{
  "n_layer": 12,
  "head_dim": 32,
  "d_mlp": 1024,
  "vocab_size": 2032,
  "positions": "rope",
  "init": "trunc",
  "init_std_down": 0.00291,
  "lr_mult_up": 1.4,
  "beta2": 0.98,
  "schedule": "wsd",
  "steps": 11155
}
MLP neurons of a small language model. Each row is named by its layer, matrix (up: input weights) and neuron, and shows model dimensions 0-255. Each number is 128 + 24 x the weight over its row's rms, rounded and kept within 0 to 255. Numbers have three digits each.
After each neuron's rows, "fires after" lists the tokens most often just before its 100 highest values on Wikipedia text that the model never trained on.

L4.up491:135099137136159111100099053156155114098137110102183174137136115136131115174079165125105128094157142125128127132127127096117136127146133137112096130152153147143131130103135149088100141145078144144133114134136157112129139100116122111121138139144163126095129115138110134132066112158138126105141159097169121187094115143150193103108114116140109124125094085150130090130118126131103126103133123094128165115162078129104146087162147140145112113116123178108118090172132146158094150126133135127153170108115139110119143143146094134075120118161145141103144097142139176127164138135099143088132150132095173143102120114118200100128094124125133121127110121156136155161153147092160185118131123137105123130109119127146099137097146095124125140098121093125160136139185144115144096122116128
fires after: "| ", "'", "the ", "Y", ".", "7"

L3.up539:084124118126115118146120078076175140124138093113133102122104142131133129108114082160090097139148144139111133100127183129115148107115145130082129137135151136145146160160165157135132134126125114126117110094101139143189131166120148104128107118106122130160118130115143151070141162121144119079127084118076151073186167129115101161123117138141152114145157141097139148094123132155121149119115150138196084159095178120171138147153083131124158139139158121113113116091109124136130097096086152142098129133108183131124135134164108143122155157141147123123106126134108119118146145148105132160106112127135151165171154138118143111135095151116148136088087120132115117079139116138142114151115142137131149153105104127143142093124078148124084125156139103151080130108160119132168098109141107
fires after: "202", "200", "201", "199", "198", "195"

L4.up157:131124160122135105167118134111148141098147103118125130179124118129168123136106124138132196117102089120122113124138122130147147155107161142108097135186121116155142131133145082089115134112110139131154097161151158143140126109126108175169112149128088122135130108136125160169122115139135133119161161125124132163124162116112113118135079134094120180099144149124150065164120123141086117147130112167137133134165104116122115127100157143088082081154112156141117109118125170116135117133160148117119128104120119100107126115142098131152162098131165124111137115190106124124116154123100155154084125118129141079180137144125107142111085126136116119136130110153104143140112111110148138103143127162136143106122109095128121141095125100030156159116157075083130155144127115153136100178125085
fires after: ", ", "when ", "that ", "and ", "but "

L7.up167:168149150136107118119124159139126151092123158124109154129108112139116123078125096127120112183151141115120128125166154092109124138093124123076112102165125118107115180116127090123130140123099133111112097138150076107142120142116110092119128164141155151154121146134101148108089118115171138105117124139099121110148149133127137124104112146098125142134131135181128125135154096155107155109154112155130133120105131083121126091142146093159108109142102095115104163109098208116164113105161146149120157135116107123170135156143099125123132156152142119104164162214147135112103096124137129095169114182134099107161123130121142131113144114146153138133136180127150126123099167120130188113125097099109137109118156143107112104146163090136165109134132143107163124137143118190181109158099121
fires after: "| ", "the ", "did", "The ", "Min"

L4.up275:108129147118144104109117159085122166102148104147104116131167147134163082109083114134116138116117140096145127100127128107143141116162162111111132152120120152117156173151134113085089158119173141132150141128173144127171117146108141121149121159131070091142129118118113119116124135116160137135127107071125139191095164098114094127114137125110081129113144149131135118155156130080112125098131131121139097149120175110131102124097107150126109140146214159131123102149102147124171127139108099124134105092131142153136116072128114147099122117170135164137115116182135167093101102177128161118152094142117127159131092110107133101149117084134119101153123104108150146116107125146140160116123162129120137131136121144098132136106105161070113153122167129124155089173083122132151149141144092
fires after: ", ", "(", "Wh", "and ", "S", "However"

L4.up147:177121140109130129149166116149116152129117145131115176140145108146171125095138084172103121157094108131150178105113159128135120134095102140127151080140129133125108139119140110123143140123138080149112123159109113081133116149121118176114091120181056083162119159142142140137142133116140101132103090098113135138095128137124113156095109135155125133126146131123140164148121164114125131150143147127165078168123152103138158104119130114128114074178126118139135168142137143122100130135103117204118122086179166124129133138118052127113153132163134108121114093147157109115131157141129117110128154125152107154153147090105148133128119124123102138088130119143121093163127148143175121104125144094129119150133145129097128139110095121113111128133106128129060120125133131190139145068165118
fires after: "201", "200", "202", "| ", "199", "195"

L7.up713:130130169115168156142115082137138135056121128153102152134082104134148115107132109143137123117071144115145155104116119104145180131172116162094139152126196153143118160174148156116119170147076142123130126147130158125134089154085114122104133129094100144103110144160125095114118131091163108153136088121086141170133142151137145154103151126119122143149103129105129112121096132130123176140127143135116136113144127103151152092147120140091096131157103125123095114127154099143113090163123147115132118124123106158118097144116080136150125113137128107138120154121117115122141084171149169136166167148140110138126142095106163196152163119126127130114079125136115120160120160120134097134114145139156162129111095149137129129147121120094150114120129112149214152107133062111148125135122109
fires after: ".", "\n", "0 ", "Team ", "3", "2"

L4.up272:113136113126158160111127077131158147114124112165111100152111145146117168137120109149090134139125133102099140114153134123128146165089099149130120097098124147106137141103142101137158116101133114146146143097158080095129134141125097110122147119169138069222151150164161114153134114143153142142106106119124136125099121094132160139131119106175114118150079079119151155110165136138126138115148127109159132112095147143077145156105151142151143104130138136165118130145142130142102150143116102143110176053120094149098155095141107156121121103123133147137148086079116100143130108157125139117141122120137129147100118102119114067154175113159173108112142160125111111122180100124123121141118108152132128136126107124128095126102066116198105141140125129161135127175124104096126118109138129
fires after: "201", "200", "199", "198", "202", "196"

L3.up889:124121124105104127118106139096158133082161140125159127093106122094119100120150088130139115103114078129131136118138125120111098158123142159097126102131145156105110176128148120071116103146090103173109106150112126113093121106080152188151111147118132112128127099093120100143113069115149110106124083095091078130120135125137124128112151078094113119106128111113101113121154166110136155133110104129149171157120165116153171120104128137185098121113123121086158129121096119115130115128128130165125171138173096162072120104143129136107163132109153116117159137155118150091123115145139110114168140170160136160103159126097150127137148120171148125097122170131163097126141147136111139124150147129090097127162131137131138108135115136161155098092099094091125158139109059153144135136129116
fires after: ", ", "("

L3.up396:130146141118153163109119111150153135111165134168175181122133080073086116149113116145108139119109101073138133169140161083094122211103097130130105156137126136139107107147140091120095108138153102124113136169148167120119114112125126099122097162154092114106133118131070100088127110150132115155147112143108159129099120146157106126109139119122103118161132132129141129138075127153112143155141101125139123118128144114104141102135110120157097162128142129138067140123174149142127122117141151143135111073135119106124119085114081141125088177154184147116143095153155132138139152147156170089156149114114127163144141105107150120089122125135159167080099193109143111108165141115105143149138152126154147125126139143120134126121125132157138131066115122137114115121100134111102136151112135
fires after: "\n\n", "was ", "it ", "and ", "|---|---|---|---", ", "

L6.up219:131170149162118109116163122131127171129115164161124088121119113105154123117150118133150141151123115151136097121091111114121145117096135136106116111200148118098143141120156132116104133097130080142152091110110130120128146171149142150145126145156106128113145148138096131114141134120138145077098140139125106118102172105105118146090132098160122142136138085146164104123095150095170111153121120085141142130128125089091154152082091091155119118127141105153131169127160110147113138140144142101126133141154114114047145138164102098152136159147111149088115100120110104134179130167155116132162151127144143109140149080112165144136116164138131157128154101122071068162125114166186155154118141091148168089106120121124139093132111141130101119115118084148109090130141113154155108107145115
fires after: ".", "|", ")", "a", "s"

L6.up607:116186125115103133105141136131142106140129129134089153090120096105108133080129106138134139112106097091092116096162137097133149163115146129100143136162120173105120110138121094079074111089144185166105125157160099119161089155126122148108133134154132146140147109134116147096123123119146142118130112152078107145144127136116136140119146117085170157100101156167143156174105092082095137170124108178115146119082109098110144119105117087103150105152130131096149131114139130118117168134101104150136128152099123104126103107155146130128181154155154167117155117132136094085134132161124120140105120154170113086139147128116115124146115118159167141123135134117092154108125133114127122113126093133151120122134122131147135126082136130153192159155184115187109147128094124156135116084143151
fires after: "(", "was ", "cl", ", "

L5.up918:120143096107098127092149120122138139091114136088096136094146073113178167088168134128127166126122127122114111136123140130095128169124127107111174118117086160119154129137095129143101138084157149114128143062104092149168110110085125115137122090143132159083147135096098112096138120124116127153102117151121126118134149115134157162153152125167116133107113167145114133143148093095122162183119090152126106121166142123121097113131156113135146146136115150132128140105115132110121126109117169164133126173111147122121111109128144132124186114147128143131140149143139105119133149124133152119134131123175134184095137161082140133145110101167163181144111157127093126126141154132095084114065119147134071155137116132117123088109140134147166151127201137132107153124078104149135101102116122
fires after: "was ", "Min", "d", "an", "w", "of"

L5.up92:121142146084111134106118127145149130140119154104112184091132133129124139112147095133142164100105108070075096134124144126127128147123143119077163141136105163113127090129128100105094143091131203154126140125123091084161127109141120139138110084150134128135165132135098109087079136103149144163152112164128133123138180152155176170141134102116153124101095162156145157159128107096147142160057124158143143122137165096110118138161112091122133122137116119166139156082128142150149155148117136128159143147097155125140100116160144114119177151134087135130133143124136093114112133134096143169142114146154145094136138153073129157171118138129157144151107134128103121135147126120149095122152126150145139151128146148133089124133143159149140169165154128124134138177089100152131106121171127
fires after: "| ", "–", "-", "0", "5", "3"

L7.up497:144101113160113136128130095101139125147126125148155115139126158080088109113071119127101120130149097122175110114096137099123120091147118183151086123153146141098078160130123174157083110144081136154112133168108141121111126093161114122082124153095154172137114108147154136110137118141120121182176110107126136129136106155123114138124144098112092111124133145132118123125101141146112107099120145105155166130135172143159139126096094108141112146127111118133129172161140119114173118123137124097132139120146157113171093089141113142100110132133130160092124049112101095137151082133109099108118120121051186110163125116137138133076127126134112129106110107168140154136103131161147119114138134134093157150106146092134118149161138086162134105102133116155137130149144129111121128168121091
fires after: "| ", ". ", "ow", "as "

L5.up1004:145141137125120145094089154134151116080145118155117161062146114080133112116046126134103157162158114118124117129124157139126124145137128114131111120153164113137110169119141158128103102139095112078107113126115139128159104139108086136110105167109122121168120114128131140159081149127151107130160092150186128135139161157137158125138079132133154116149118083139113111160156109154138110151134150135154165137130110135129159110132122129122107103115114138106116119198120107112130155157125106146144123106120084119173147166115107114130157095133128132134134162172141138145121155120110085148123151178202111105117135144091145092136090207155138127125114114150127125153153123112102137116119096134108121111136128098138062118145122152112094151116126106097138129166168132153138159126120151
fires after: "| ", "'", "L"

L4.up34:101134125099102103128127109108104102124125109107107106085114115116110137125104116130109120112112107087094114112099108089066099119119121122091122088127104124116150104109100108115125094102119112118108129107116104069133089085084119139121058091100100142116148119110107119107061110124123139098111115123094077087099126122137127160120119097109111123081099148124104109114117116129123125150078091114111148113137139111131095129114113083131104099096086098129134146109111118131115136081091138145122141119060123114148092113105134117085143127116098162102113113144116098116143146130084146101130126118147104133120121133073153101128102141140132148123074151135081087144118146133095097089062104129078116116114118133127104102103114093150117143143148108110160142140089099118124092119131127
fires after: "d", "w", "f", "av", "det"

L6.up926:127173107099111143116132120135127107133151117132086153110114097104107127119133098127108140128120103103098116120171161094116128140091164148102131110133134130111127095139131102087070139109136193150113126161153105117157079136116109151144133144172117154120154162118126126115105110102138155094146121158071100131111147150116136139122164120129143165080113181177127141168094123066100145165137124166121146119124126093104128134128119095120168105145113113109152146110134111126124157135111104155163137151082132097148088111141150147117180153154115155101148110148113101093135097152108125145069150158149086121152135141119127104139106149134157139110119119125108143136128128114139117145128097144125127118131106138149119149060155119160190158142183121171123129149100135132164072114113119
fires after: "(", "mar", "was ", "Ch", ", ", "ch"

L6.up60:117156173101137118130103133135137138070105131143149136101138123118126109103111124112123118102140166136137140133130117071128139142157155116085118127114120120125123153182161152129094132128083144173140092142065186169130082125144139106102104093126121129131108133155142147077127101150155136132140106152131159118117140157176099151091128102119170095133091118144116109092103090129147150136143131124136101145186128078126121126124078149150117117168098074140101132105140134111123105122149136120108100142072156139132159165159170121156093119139145114152092202133135098136147125150120164168165107153108146122140100077123155132120124147137157143117128143113153115133146142124111125137125137083135131104135174148139121100121127093096135136137131111191140123095157105132142115119092123
fires after: "\n\n", "y ", "L", "Al"

L6.up63:101156117149114151143092125084133119097146127150132108089128104129114088155076111134120161134102114110125128150118164114096143084118111115099101099162152136141129120142124152111082120097122096105129121103148127157141144158102129145118076157111105166150120159151130118157122129119155101119142113132157112114138142145161103135117154170128152105172115095174162139122115162141123107186132111143158162163135129118127118125149120134139155127162077131126137114138107173112117132154145104130154177087092090180161134142127152094149096139140142113130136116111143124094144121155116156157143160130180114121105183118135131143136168119170096135094109141160088113113167143123139140132074113094117152107144120119165085120181155137173103108146087139130137159116128095085122140130156084
fires after: "| ", "0 ", "; "

L3.up829:107119143136122106170139126127129132109168096151146144103182163125099127131123106133127110118115073113149090125145115123112132117183149147147135126116147142104084154140108116127112107147136164192120117120120142096109111099130154181188159093083140097130134094109136094108144098145126164138137109116148107093175115135142166152125148106115143125121129138102102115089139147168130094137075135142129170168073135183137153116111155115141158177137123129171130127166126130142128125110154109158128156145197109157120133140123164151116120143121110127100143157142122129123115171158124137141148107130133136105117107125136116150141148058141178103131095120102163117117128111142104099103166127121113095165158165126143156097120129138121147092126128142113120139129080074132149152145164140
fires after: ", ", "P", "of ", "\", "

L4.up757:144109137128157132106058155121191118076142115136130181098123132138109092152116160171100141140149140117095123114158147125118137118101155140107130170111140137118109174140142116083116123126128156133096115113132137162154127093155111102090132063130132136128109134141159135149099086151207096126130085129138115159112153155139130141131136148084128121119114131125142121147157098151173108148135107169116135141146092126121129132122130146110122126148112119111111135165092139134157124110095112120128096078106122132102138089111117140119126140131129167160146126157101134117133113149138165142117098154152149172099109142113163095117126128179126100143052120096156157124167147106118138137103147141112114130124132167124129138101078127099104139101165126090191157136136118105114172146131094
fires after: "p", "(", "0 ", "/", "."

L3.up141:145158135163163109124096141112151152140170117148175148102120157113143137143173099151144103185122114110145116139133139126139096150091105137114119134145132152138144204123133134101144121154086168177153104147191150130131145117131150113164145135111119124153122106116131129143110136136173110149134145133109104130156141140145075120129130111136148119183141093154139120139144105171159116127119110154122165184125117121164149133127143138194137133125126159152110129091135149175152139123181134127136129144174096173104139133136103126113152112139154125126134137123142134140129146130161174154170120131172146147084100123122145100152172118137194121153134136098169162094152157121136142129157103097119119140142134132165096123118123101136149136111094112093114163168110079153142165132146158
fires after: "| ", "was ", "(", "ac", "P", "the "

L3.up4:115105113136139112118125144110150142113159114162179133135114143108131128146167140146125096146127120152145153111157110128127113138111087120110136167089165138150143137140144137119137152148124149179120099123142132102113115118133162134136165169122105101154137120138136135164121107126126113098127111108174142125143128140149129132088143137061152121146147073106140147116150154144142120106089145124133144153111144114156173176119148181163131152120154142149152136182109153141116125148181128165122131130159098157102129136123097124108116104157186104107167151123145137145143126108174119139170115165141138138094139130120125102111170107150155130129165123119217129106130127119130179125167140116127124126125119125145128146170104168149141118086025136087112124142111091109153163112135122
fires after: ", ", ",", "de"

L5.up126:146167128125118131101121095137168165142092130138111155105082156141139120158138087147142121152117115082108098129110139117121124145078140118100127098150114168110108170144148097088111115136081168160128113087152117081151125142103144131115112139150110077156148109118104120130115159113157143189127140127099154132135166116138124114119089137109136110127141137159148123126159118128134124148086127161142153121137082056112098106117119105126122105152142135145098133060126137158137140111110083107114174115091085146106113107113096101150124120116154138136152144106118126149145130128152122150190105115172164149145154120055144120146145117127152132163126135107099153107163172126127120104048106137144130115144104133134106102113117111139114148101115112113120170125097119140112168118145134
fires after: "7", "1", "0", "3", "6", "5"

L6.up424:105106171142208110114147144088147124128131115140127151109121154090101105133078063122117126157125110119091096113115177112133138149176107145129135085129173161127124123125134155115092133137105122095108110130084122109099125120126121209159132171122111136162131095136138130125127114117149105137129103161144103083128177155154143110118083118135144106137080062133140124127121159160161156164108150119151157114138095110132160121072141120119111152124182125110125138186163151159151138133098132122126176120144089164123104133127104110100100101136103129121114102120142118124159113114104151137134149126162117105102116113132116133130165110130152095111120103114117100158103157132136134145158124121145124128108127138134154106142150125094173161136120133160146167149136141107157119114150178
fires after: "'", "tic", "air"

L6.up713:132139134117141121075124096129182130119099111136133131061175075119146106091113133125116123147123115139117119130088163121151092143139141125136110113170128136138108098116120160070099162114111118107154128179151109102141091164122123126135099121138138122145159126161114110132120100125134129182114155119134119115101166088141152136072135143132125110135142101132096133098142092148141155141129163143108166096121155126106123119119143139130134138109146142109122144199121135146164142118143151135179172095132093154129084174152124151134088088158157156126114108116118091167135140140122135159139138124163146126187135145108157085144130125138191078103111140151147121132162114121132170143143092144090142102130130091128082112121155120166141136106106141121154070140111103118135134111109106
fires after: "| "

L4.up776:119113135096130081156131101160114097144135118170140144120103096121074107128066134128140147150121146106099113092161130107117138152145141156117073131174138119103102137134126113134104102135094139116145129143133134131102124144134157132139106180115097116151139143170158129082156115097143100127129126117082128162113182117119128113029113113141077112140102149157161098131140130139108144156109171122128136143113124113185164130089144150088120124132136108133146139103131168098130097134108129123144129128117165145090172129156105119150102139143119115132149171145117093128127110167136168143177147147140138115147177114108140145149155078081123095113118103098205125114107157118146148117118119128140118113154121121122108116121115100110160126133162125126175162128151105097134148115142127
fires after: "\n\n", "=", ".\" ", "| ", "Sw"

L7.up840:118128140072138136128138139135118127157116147136120173126106122152110119129175137111101187127105132121122139091171136122122125182115150137091112142163135137158138071156177096130118145100140159114140104139156137129136105124138130094139133146148118120144145125141158109108095132127167140124175114124135130173144158148130148145117139120147131184083123168152155172192108164176153194116120114156101114144138135104114099134184120102151100132130118140161141136087091117129150162177122129085156134087148134108110147147150137136128176138138116129130145124146110110116143139141110164158135119144154103127155156139077182128182127145118147168134120137125156137141125143108134105135144124139148162152110141138152091149139168169114141173148141133087130121188137119130115085113154113
fires after: "on ", "On ", "in ", "- ", "D", "retur"

L6.up952:139126139096122143119110131119137112107141148127119117103161076147130138117142103146134186112118111087095088138130143144122136163100123132083154126126104134133158074131118070087134134116145161105133107146120097122143117127109117121146131082148151132114124133141100145105088127080133137155106123171141128136142153121166163159146117143120153139115083145138105174193109127119154151154122113135133142102140160113077121111138118097124116129118100110119151154114099145136158140152123188148136129165098144149134099165110143128156167137138074157095118141116147122139126162114086136140098146153188141124114136145108123136159097122136164139138120170152101082168128134139125095141121127137139131168127128168129072122136136191116178144177163150108123136094099125155133063097158122
fires after: "Democr", "ver", "On ", "ber", "on ", "the "

L3.up261:140177142142127179121102140137142140100111131172119106115107110068166133155127121120122157106073146125105144119095135110132126108151108106101117125152101151126123151120129115141155088113110122142123087130116112129100118156146109144096082141165111140170172144185123163135121114147144098157141139120102132129129127112118129135103092083129148114161104134150120122167118158093153098200137125129124188104174144084129152143108111105166111164136097120145126140134159154091094154174123146119134108110165145108103115160138129158123099128145106162091136150135099096142134140134148141108153127097182134135149154082120152071167156152155126167096148164106136092138130136142122157134111106071096131118108135127132104106120146150124125127077117102125129094112124112112119147136177109
fires after: "| ", "\n"

L4.up889:146146164116117181091140130159119144087124129128139174123131095122146128097132123122093139080156119122078091155140119133112132150127124114118100101119148121147080125111144125067113102099085132115143133155117149119125079176124124174121109135138130166138118153157155160145104098148149132131089100137127143150107149121085137157114149096095120122143140074197161083158135129104122112117128130106131145118115129112162174121144110137107086158130126128109098141124157124113151162143165152166136162063122119125124164124114143128141128153145139115142107109101116121125148109165150151118150149139144158130133132114122168122138116107141115135104076181164131137168151111148124108117135150115096110124133146146121079126138097080120164103087135095179147175105118090102127143121178157
fires after: "(", "| ", "known ", "such "

L4.up485:171142099094158126103092127162141128112129128151140143085138111118146108107151168126172170140130136076144110156131126090144147097137092119102099135143094126131067127123137155054116117156082140112176097158153166088111131148142135128125144169129109113121141138140121151133095162134161120157118134147175101132123159125100161071106117141106136121148117091168116104151127113132101136105140137131118110102148122083097187113176136104106122124136134138121151120151105175103137121132098131133132117147157160155140106160132104080112160129158148134139143102137134108145144167085131133118137103147134120139092127129103178170118127110182157153132108121144135151099127144082142126120129147096116118091127147144149092152130118153108145131081155097165122132109098128127107081133166096
fires after: "| ", "(", "'", "f", "."

L4.up1002:129162107091100171110120102141103123092118147107102115122145105136123166112154092143133178115089097068075101120114118097065139125113100130105152120145117123132167122146101107101077137115136212125132133145131100103131091111125092132120118120135135139114162135085066125092114112097109139100117112130115116106089112141151147125147127139113157132104088147148112113151128133079135121150120103117133142126134165093099133132118130090161134114072114115084128132097118135138124140124137134141136129138097111084148133125109138139129148138123119152107129135148115083116103143140085128086104125165145104114163119171086108133120133132122138145130120105146047116152133105123112107144078115135095143135122145151131129114097163118181138127162183131119141097117097122157112065103127116
fires after: ". ", "w", "d", "\n", "sh"

L7.up318:124144112099127143118150107130148103104127135121126141078109116110112121110119139163119125115095134135093157152170125097068121184067119137095105127162128135139125109133134131130073154111117125117129100127138140152100142136147091123145132148094141088158128117157123111141102101068142137114120098119166160149094147126112119144089115142121117122109144094135123151188104113102134116130140119101178130151124145117115147128114143136132115131150091157116095134149075109137136162133140122132157161036129104140114139126138134118133109102108140143141152121207119116167153133166162169154141125170209163168136186109118151061119132146151143164102153134156144160155133114126119105142109136140152115098147105140125108152150135135153124139122127127139149109128145120126125124153096090
fires after: "0 ", "1 ", "2 ", "4 ", "3 ", "5 "

L3.up139:135147156141146144136113132123138101098152154149151132124141158201100136167180139110160146118140155108173130153126130150181161146162195149118123106140147153170147142161145134152135124122123130131129120140131093158129105143141137158132168123129139114135164157149128162076134132156155118174107130142150120147165144198159106129124146143168162153142106121154119155140134146145141142146140136177107140148124158114146130121124136162138126126144149162154134157148116174108151141178112133156149146124185129140147147140138147154151117124145129153147133216154135154107112163121188145187135119128175165159131128158100140153148105121107137118157169155156119129118148137133147126149170153156172144178151136162124125148129142164135137147119126130101146128151110135119137118124135148
fires after: ", ", "of ", "\", ", "in "

L4.up733:090154144136174152090094122137172174076125133160145174109129115097124126176124100154048173134127121077122090137124120136103126110126146151104133157114165112136134136146123144073091079105135129133150119106154100136169107113092131112127128128145136150162102131149165118138106117128156159108157144133112092165114154125139129163099110150133119146109137152130156123149100068143139115147149101105114119090139094127089140130116110155113097140126090138120093157108140121139177112122174166110098132066105091129114147123152108109106100129153147135114147137150089105114137085140146163138128146135110159162131180121133174098129147115176129150092103134100114147143159118121106130138147129150105153159099157151154126130115119143152157126097131115117141143104116129117101115101123089
fires after: "is ", "was ", "| ", ", ", "as "

L4.up698:128146126167126122128126142122113177118112088149140118154122175115127083139112145119129091176159148147188156141126144112159134108140156099149106102104148121128095174130141144152119139139126125143135133114144135180124146142124154106096107170128122117164101100110165135157174135171121138136117118088126169141138099134107093084096101147136116123159125075079164112074156116112115132098115157091128127121144108116153128109143109146109116150146141153137094087178136120136132129144135104122137108102162124156121153107109071113127086136139191090120152108125134145119140117148172126125136105104105100160112155095119148121125160119130096102119130138108180180107084139124143155112154152121136149092111111085080158110137120110108099127093098123116123153106138134132125186160092134
fires after: ", ", "as ", "er ", "enn", "), "

L5.up43:114120108150141158103118127125118172109162116124137126155160140086112094134111101149126112138127135113121179116168114132182141151138174104140087139119134124105125139129164155098113147133125185121111112118139130132099129104113117206164096171121077115113161106112124075129132145138140151151142110088122116171136171106088125075064118128169132147117102124151151116097121128096120109126122138126150126129103102118126161118135118139121110123140193105166129116186139150113095103166143116155099168107099122147128158112120124145138152121114180107108165115132129119142122098152143133111145161143118116121137175127118140125154141136125109079109112119092145114104126175121123147112166108133126100118112134122095170134126118140079098137114082139141093164150174132102151185128111125
fires after: ", ", "\", ", "er "

L3.up466:115143136095156146115148098128133146079123101130106119136139136114129076131146113157103138135099136092091108141110175153089099156155089117123132144134129126120126116104126123123096138122150122154165102147150165120159109165110150119126095093154124152145150138142134110130154103139199084144084109153113143107168170095158126106109156099108119145153141144144140130128129118102098102116142133100140138126091121098146142158095103184133114158114098112124142133128150137115135174143141137169153150093129121084095113079140138116115092131135136084121143117119081132138131126148151124107118121126175153149142150108113192110123090142102098146102081168113178107109157144161128119149150129145121142134151171160098083121116073136150119110117116127146177122121106097095088118130189125
fires after: "ed ", "| ", "known ", "served ", "such ", "ted "

L4.up397:122158124119132144077130153115142137100107138157113110107131137116138176154128091133133129143122147162115133103116129122135144113117139158103121131150174155130159179141185150098113112140155093133150082073095109127146148147137121098137117132161100122156139120156143142098130117117164121110128134126102088090127168121111118150124119117140129156135093086164129134145112119100185155193120132115152171135138162087085122139101062121173132107110107132118100150132116127142123131110107145131128116149155124106113130124146134132120118129143106134110168191097124100111133132106153125127159122138131125131172114107106157110165153181133161180090142163103118091147115157130164151133109107125164098098128102129127138094089149136119113108147116088210116084099146129075126136110139121
fires after: ".", "\n", "|"

L6.up161:126171136109130163102121094122168126134149131149115162105129126128123127109118092143129168098126135092096100134132167107141152129111155162100118129158151161116136093133135114105129163105117184124103120192146096109145136143147126138154115115153137148149146118146126134105098162114168155143144115159090128131137155146146167161106120127088134142076095161174141135194099117101125154138123138159143169100115133083115146129126124090101092127136136103154135177140133142144146165127124109149141148164089157117168067124143131126129168167140107148105147105131120101130142100152087116152104159154153170090154140132095164101144118166162149139116120141140113102139133138139173134113114106147134170129129131129148096167128135165158197172142156105158129159139103120143138112109131127
fires after: "| ", "such ", "–", "Min", "ch"

L3.up102:124080107132116109098128136137144152135158133112163118107138097160125133146144157136126122094130133159135169097149109176136110141113122146128149148122135186155135165101148118156165118149121149187137102082127109115100132117121167179122124128107137127100118110138144122138106114124115129154127156118149143134166115131130164137127159113127106112118163094114119121111128163132128126124044120142139126132113180161131135131125134172156141142145145124185144119166126130146121127121127155162111144148099128137118137139124154143118124096128174126127156157130121147120127158111148137091171123140158128198065146101136153138099123110166159121133151150123205079136156126130113143103175180123145027154129147142170147143163094129145138106114113147101137160143107129146139152120120136
fires after: ", "

L7.up851:135138163100144115142106114119142114085135095188132124082124096100088149133112126115130156115132120116134128136136109143112110120136133100108090120156093113135100081129138122119129143157135132151133136156153204120091133151160140110133110137143105072170143099155136177093142115158139136167109104151107135120130115156125143169116157128113090125164125114126133088148129091130138134210118112106151090137136096103114138097167134119101137157128102110132106140144117140139141119129101116121129133111149141136106165150130145127160081100128138090145121125139121144175141145128142160124182105144138118114131157114118141184150113112187141142108114161135189146126117137124134147105126110121122135121149140113118109144184130098120157121052150105170170087119115099111157089169103170
fires after: "| ", "Ear", ".", "\n", "L", "\n\n"

L6.up973:121176126111122144084117106111161125129163134163109143092106094125124135122133086128126177102107111065091099129111154098116139155106136157095137122137120158114134107130134116102113133110120192125108115145130095119132112140113141181131116118137136127142148104145107122089100132116161152141123112160079108113132157112137186118107117133138122151073081161157115137172126099086119154167094124177148160103098134086107140105115104080100119120140127112140139143162114136113113146109138094164124162161073132126127082119141147133119147130130132145122134127110118089115128114142099110125128153118177147121116153133090155105164109138167166151109123154119117098117143140120136130097118100154113117137127122138115128134107135115168226171146150115164137177117084110143148105110127156
fires after: "d", "w", ", ", "can ", "ording ", "es "

L4.up610:134135168141153136151096093184135193094105110132132160103114171102146144135114089114108165129161112149097119125111120105134143135100146133111113114165125136121100144088124150119096110090077135169148104143127132099148090116104138186107126172123131142101126136140124104140086136167144114171136134121186145133120118105140118125126141146106178112131118101150144083124167168127121096130141147150141094110134127122127149094139143114101091119166140155123126103138127124128137124151151133135180111115126157160115132114118109128133110108181118133099136118117104131180143175151107152131152164169167108140123167127104122107149152148147154127119115116106127160124149128086115175151154132126110119050122141146126087122166113104104140145080105118138162184138133085096133091106128113
fires after: "| ", "("

L3.up883:142113132171138086125115129121165154141173081145138151111152144126120154153149119148122099171128126128138094129143127135126105130129140125149133151122151151129137217111128156123145131156073186162164105107168155120112144133117178137146118128108088084140124093115138114127131133157152114152121157136138116113184107117142086112109112131158135115178138083147116124100152124135128115143075123146134154151129090125171109137114158127152163143135144143162120123124128138148118105106169103139131156121119080170115128125113135119126112126132139109142127142105134160117146132139171147148175129115172125152040125094101121110139172092137117108138134157080183128112146130138126132093160111093091083148153121141167137137121114114105146121109074144116136133107100102121154179145136141
fires after: ", ", "ef", "\", ", "in"